config.toml
vocab_size = 2048
norm_eps = 1e-06
positions = "rope"
attn_scale = 0.186
parallel_block = false
extras = ["capped logits"]
learning_rate = 0.0132
max_grad_norm = 0.5
decay_shape = "pow"
doc_mask = true
MLP neurons of a small language model. Each row is named by its layer, matrix (up: input weights) and neuron, and shows model dimensions 32-287. Each number is 128 + 32 x the weight over its row's rms, rounded and kept within 0 to 255. Numbers have three digits each.
After each neuron's rows, "fires in" lists the words (lower case) most often at its 100 highest values on Wikipedia text that the model never trained on.

L6.up901:104100115115077125102166099082090106198137112149140150186101115145152133127114153159140143096158151149106107113110124122118094125166120128110106077106139133141046148067166112105111158098075081166165076108080130055062075154096127079103102130159157085035129132100127110184214131095144153118159112046155152157125124131107136153126127138088234103170100108130121124119125160140179146163156073185080140134150169169113120133142137138121121167067127069157118103107159100116096142174129157114081099078093100124182177093140078113120135103028097138085118092160096134129141122203151123156149097107125101116142142113095123129158143155122087170154122148112122174127092126093164120129145143115167134087069162087114111167145136089083102124144149142116139161147064126120075148101112078
fires in: "a", "the", "for"

L3.up1007:170118114177131143119070138155158168111158152120049070166148127121130138120082078114065158113160136093155148214164084137144175154128137172143101149097096163153133077140149169164116166091112067156106034071101151088144109132122174141127116139130160123120103107092146126096090118192073123185086121112114101098159218082101154086130098146146159072174106050114096103130068126104080151139086161125115159095140150174099097165142159124082072150152120110097133163121088110129107089064079116163158128144119121161130200098126201147126155167089150165099098095067162100100127114092100086143148137140144122150158125161134115100128157132099145163140108104145118078117192148143116104144102131120128179082072117148181084098187137147087212119151149119186145126150127103119170108141115126
fires in: "and", "but", "with", "as"

L6.up1042:128049110118165119134149140135112143151114114148123105071124091135137142111099180096090153177140170055146133108119086139155080108143145175129165135155036137153077199106093181142169156089148132179117140117125174125079142169102137093141095047145162116116134149133143068152182136153105114083145088084141142100099056193134077097145063126091117099095134180131108134112101120084077120134132149155147107180118087186166111158123107131101122109121132128129148128088060098109101069102158113091125167099124112142121161155105111117110150124196135134136130137125132158117171108123132068175127143114071099194195116136122106106121118119150144140108116171096140073101162131114125119162142111140102043074097175123076124129156090173193116121142115213175094156154135150129145153153093109
fires in: "that", "every", "each", "following", "same", "per"

L6.up528:103124144099107096074147134132093150168196162115163154136137100180109124163129103133087138128073114112151083141136063171126047162125131080177095131142083093129151111114095112156131161133154184150111197135139121043098154162148142163110141100181132101117115131097161078163159119128167131054204110124137103149095110110113108108086117130124135125136091081091150107059077124082126153146136112142159146175125119186107123111110154108107154130096091111074072120174158135197142104149187087110161106128105039115088147122174065176105069169111128157131190168109120088150104145169118061093111139145098103112119107126147143092086169131161191117163098146165131034089064122088089139114135152134099181147114106133149128108151160176143083138145116163085137167142144167112148077140110124
fires in: "the", "entire", "each", "that"

L4.up1148:136175112116073151133055164116128164134141086124075152145159127153088143045097112069136129130154156138146135218143047134113188100155126118138128128123160118092168073081089097154082169083146122115152094077125189102138177118185136126134143211173118138164108089088074186124119155170193114151091133159173164135147178093156086111117167147159145128191123171126071100113107152101169105130153202094151070135101170159147082083128145166155142117164098100120151160116137113079169102133123161148136136204111070114135157039155126156177152162069134111118076107138157111119117092164153116111104152156143103139090067144171160114140121110090160185126094098111136135130173077097141131118130162110149150118136160081167121117086087158139110211142163138168119131144121132179118107139125121
fires in: "and", "or"

L4.up430:118132137104138128136095111153067096139092132139072140127145098117081103078181103096095163123117101123067061120132120059115048139129135098151116119150109113148148127166135171097108106102111131134192148153151183086129180144126131109098088101149091138128132146065084127076123096185130122103177153138131087075157133088164122153106047135114095134033128076096167112152083143085145135156103134119158136148134108159168117107071143105133116103091147121150100099127101118129094120165123138103091136137088096126090208155149100150158066134078095106108168136149154151140165124104110043147088121085131176093075137119103107141180157147058155127079106141177085145125084148139140159143061050145096125145098130068160090169125077147143059128091108116101145104125124113139103078121116133
fires in: "the", "they", "a", "every", "each"

L6.up418:153151087102120110113088152134164106144085125120098109147147120185115133124120051104130111138170168148179093153142134145143145121112162108193130081073160107107095069119092101130131105109070175147162069147078163106120162108146147136128176096120065112118192108130114126140138109114111077084168136163119162118190065136140141119119162113157064118066168123070108094091130127186117182139122102112132102105128107120158116121133131132117080116129149088188137148150134102096117144150108134185099147182045118120140157086102092109141182143084122123212075132084160129175086113142155143076177155194143188152100122122172136105117105130138145158146130123127124109176102153155180131152120159145154139060131076152125083173154111122078204166148173096145084130126131123089092096153127090
fires in: "in", "to", "of"

L6.up1084:125141155173103113174099105119100131139154102165119126144096130181122156122108095125123141164107104170109170148104141060147178140119129137091185156164141067101106125127103140088163160119100172085089104080099078128192172194074126187107140098185096111174205109135172101157087138167104110100156151085096119188114134172148120115127061104090086152142124099134137128135111096150210116102115143092194163125178104129173155204140128134145136117105100073179085117101144105104111154132159133144145135165199092157141156116158160102210125128166166160111128171092159115136122122151054139167148106186066139126133106128130133116150157150097129087143117140088143093161145191163117092127090125191144074092160171139122092155166130115115155139104105121135145141137131114119115157221139141
fires in: "of", "for", "on"

L6.up381:133155154111142113091123199149225112104189082170134135148148101163148129109087118129101151149106116073121182167120100119102110170078161089154133211147075156121153149168108097144114205129057129115090063110078164137102140109113128096113110178118109144166169179115073190135148123115125143096132143100147087101119103130148166092175128091080140145059114132122099139158134070125088176104094135097150038130146089130135197092071123182099105169137185084199178112135121078197155161161083188158136113084113145140128123089112098106170115117127132082119181134183158105118094120134117125158151102152164172111117112110158172123139199139097103101128090123075094085153150149061128105180114134129129122207070126066128118116162100115106084157110140161137113149169128109116121199130153116
fires in: "his", "s", "the", "their", "decision", "its"

L3.up813:125113133149096116164052161125190105058098150143119084153141130103099114120112086099031177159130191131112175191149105159101149141135165124140143164136156163075099130127111136101080175142153091129072147111106181113062115112140117126123112086089123132133098107103120154098121107144138113143165209192138100139147116105154203142164131116160171113167161089080114135132114143089159136104137155098104125217135120165092131133113103110139067099136175090124155099129077110089092166026094118103135121108109123123140136105143103164151095141164070109154116112177144120078126108091122119137089178198137190126123147084096142158135120120147110159180103106129121100160100160112100106089162064149151141137146128088110117123164083117167125114131141158155151142137144117102091100073123114
fires in: "and", "a", "most", "mlb", "mn", "with"

L6.up1133:138112126160168168094112118125121070121093131126103131134157132179041136154107073149130100182153070154113156137135146157111130092103195119187100159156119174114120153125125153154125147121130144102134179135091127123105121156088126144127145081148076097121157070127139108140102152141166153154185107112140086168134091112136151148133161104057147130129118086094071104076140061114096122113127149081121124082131107121142140167121089147110072137178157150131110113162195092194168104129167166135138092127092112090044094153145068181137069172164097155167077109146130160111119134156125068146110084134111142081124095119113115137138091103121106146167159179131139110138097137098096117113129131197143092201137194119122152145125100089061090162143137125095130184099096115150095102127187117
fires in: "the", "his", "three", "two"

L6.up773:150136170150101126134142141191154119079178070165211090104173105042118152116116119136139117144078120084125090156079097092112156150144108097154144151110144128171150145115074114123058160127130124133142093097104120104138077098109168105078150103173112089099120122106094111100093160121097102154122142082183104074117173201150128182147135114166121108161154154110103127146104165068080103126150135109080187180113095170169113141169195025130107109197123110057086160097130145139132076103112150179125156131107063147158134083117147122140126072149137162167145147110118081129151135135158183160087096152118129113110106186145141144091151136149144084166076200190135109149081151105121086126144109116119147125121113175111121198152134174165103118163168137145102148145079131108133126113113152
fires in: "and", "but", "or"

L6.up185:150101098131103170088185074092131096138177130128034128111071090116112131077080091143120141095116130148158129145110105134116146159151107135132066101136136156058129097092172094111146134132103133145069130135145171124068116152154061115114082108177109116162149085141170106189210123134132177080149109123154125149091110098072062143180119163127212172110118129172132159116134088091118125108102103131113136118065127123161106188072137144124134135157132145164124144187142102121142117151130131117128101098158128116099159084159093163111163099066152208147126120128113112103117090174167100136101115128087129132103136133134082076106093202132102139129100096138163152110087149098098125153123162085087164122124095109148181147076128179096104130137090119129182093142128167175118128144133139
fires in: "the", "a", "them", "fame", "that", "this"

L6.up770:100125119141126148096135144147140174089104109095115144173119097130141135188116083140089131075083098140148121104166146141128127076141130132161095086163180164086119156105136117127150196131146156125132129101177084075140156191138183130089065150093170101150118100115146118089160143087069123102136158074120118111157167143158110184219142150143122092115160135169119102175153097129114130148149197157142181130120085069078122138197111122125191155151183123164101142126160120098211171150127118177152083152174128123126093110094104117123142159139069182180154152062120110084101118055100071092113198123118122104153130102070085109129135114156138125176120084120082148130096141079142138109146169126120201144136098136145125198151127135152119103104106121112136113201080140165096179204090099
fires in: "of", "the", "network", "often"

L3.up964:112152175183177117142155155092123118172128144176094176155158102123208119058108171118117116113090143178170100161132085076168130177120027102152122120069111125059077150146150095164129120129123161114170059115133051133127145118158110169090146109115059116152158132156200133134158114105150161126110135093140119141097121132111095108193100160171093181163151149137141110151199137173162146128139148156146148191134076100138156109096156103151099121122134104146151124146152130081198158114094167123099165174121094092137112145169158159155122097081126098145152093079140076127132075110182129133101111122098137134129190122143164126129168146075156112157089154086166114129119103109121096148161113115100153098136123151116125125207068189174166139162119070124112157137103129149119127083128186
fires in: "to", "response", "on", "västra", "in", "parents"

L6.up573:186058151104183119144153081069169113144112082138129137122145179166077120128123177135153192130119065148116160119151099116168123158172139126157166103105122133170125164079105175125141101176123100151126068089087160086099144146154180103177112136157172085169159087091107106148132131110132062058195176088088157083149102096156115154125124102188124105074078097161114076170140142139144101149146094120096096208133127163135113100197132108151088156134137120156116146125173125102153103187123119079158198099121089173192132159099058122116166161141124173171124113108073132110147175191157098088157148130143152134093136122159084118083123117146086064122180101157125126152136136150211147102151102098188117085071166131153096173089181129137080152105129161083074159095127139088123122139111114
fires in: "for", "the", "few", "of", "to", "first"

L4.up341:121142177113100155156088143118141204158157123129124220094123114094143192166181124049078147068126160127131134167104170117145123108157084113119112151126174118058078127192117060145105121173105119116126113120129095106170199117193157146154087124080125096130139194123151073125133154063154151110119134150115131082126136095134116105148129185093149198170161161175083120144119115165125206115105138143151196133176158110145120168136165143096134151180147092135178058135128074130128131132132115157139146127168084109105080126093130113155150162204197185103120082107118156156139093127184063141166078154144174148119144136106153133154079119121121122158099098114118125116138136116128066166103128126144115155088065163140113185158103117114141175098122124168163137117157118142101172206080123
fires in: "on", "of", "basketball"

L3.up848:101141108137101137103102103179193117098129112090100137140153167178122176132159152176180117119092095102134135153169084112119159160142115186166157138136095149103120122127144112153108131185161183119112134149115129142139098105157165188178052131127116156128146111061106179071097162098177119137153134163101160123151172129097130176150126114059107129166133183091122140149173158124142140109089100109128157145094129122112135200201171100075087136168161107129147099109220118182116087099135125201148130133165085099109123143138103157129117129173151154103139096142091189112156194115055167151184064154150171137208117138140158155088132116119161073112072157135121137123042162129116110170117152156126093153111167132128185116104152163065182129079136115133143166116094157146175132144116153
fires in: "of", "non", "audio", "african", "automatic"

L6.up1138:163156079159153095084169139124148141122172142097098100094156157097150081133086079088116216203152172182129175115066159168141051181125166179142105116152156127139165134136092072148160141080116107102094133153121148093093163135131086091158125109161139118151088110184103085125184119127099166147170086125078136142096148129102094137131109099155118230099141125071095143130131147150091158122166068093119078140155111115096160102080177118140145117115149112090115125162083119127086087110146125125149158059117088075082119132104062141145113173151156148135135159101130101086132077167125110103089171059070143067147072097091117133160163110144119200149068092094121103147141161126173110103074154140168082141138051091131167098070124042144113174122162127131150126147119135089109127173158107
fires in: "this", "each", "a", "that", "points", "first"

L6.up1228:142089078147104131180181153126152166095091143147158090145055066116176151127159130159136099124073153183135121146165124156076185150122124077139122175184155137038110135142151135135149156113107194101084130180166116173157168092138166121132130124102127133129066130122096117122119099078130123127135119116138086124127141116141126149093122107160159119159212092157185128165124181180138157104111095095178143090177153143124119079164088135088120130161136134131070121152160085107087151156125129090116151093184017083102118098123109113156191109132152139147126120114088135082131116108094120164143123179136089141125178116159121174057097165139204066173069137112098160120126172067101092062116126075131153126081154146145116165105184097139135095120056112085145153093122112167118128101084097
fires in: "of", "from", "often", "offered"

L4.up156:108154123074158115111147118095132100159145111102102153167134143176138091101101104184136079112118115126162204116150185120141120085116077138139186112096102135218212138151134165166113157114175131078128147156130155122100102133079167135116142065104132111078095131187143120138171119180085123140154074058137073117076158148204140099156116118059103155094091121135186110142199136084097092124166104125099114134078129177123148139155106123130125151059131093102082110095125144145103119172165154103100063089135130131061106109141076225085099138183126133079113161131146172112134140151162099159131153182107077132129183105093078175141124126138115162147113156132092128145145150167112134121117101175140104144143144144113137118147103125161143122155099143119111092106158118167144110051106151
fires in: "the", "his", "s", "following", "her"

L6.up221:088146127088123079164092131163140154143092131116071135130161111098142144098118119135091190121095097166096062157079057140097122127183072124103120216092194068167115156130109099135082162129102065139099083039151101067134114164161114098108170138140106129151177100114110143184149180117132116119090168143116131134141174143142109111101131091073136098138140095071070145140098151124104095032113140111157093164110047147094111094139156130129111115141084149145136159123089162089161128073139136122076134198197157123152138121130137129175139084087107173161116158133136068087134113123104137142146112134122145157138065126123163086115096130147119147134131127153101131143117143186099084119151139117084152063155108107081048143146134086132134178144137135099191127169149075136067077179117132
fires in: "and", "but"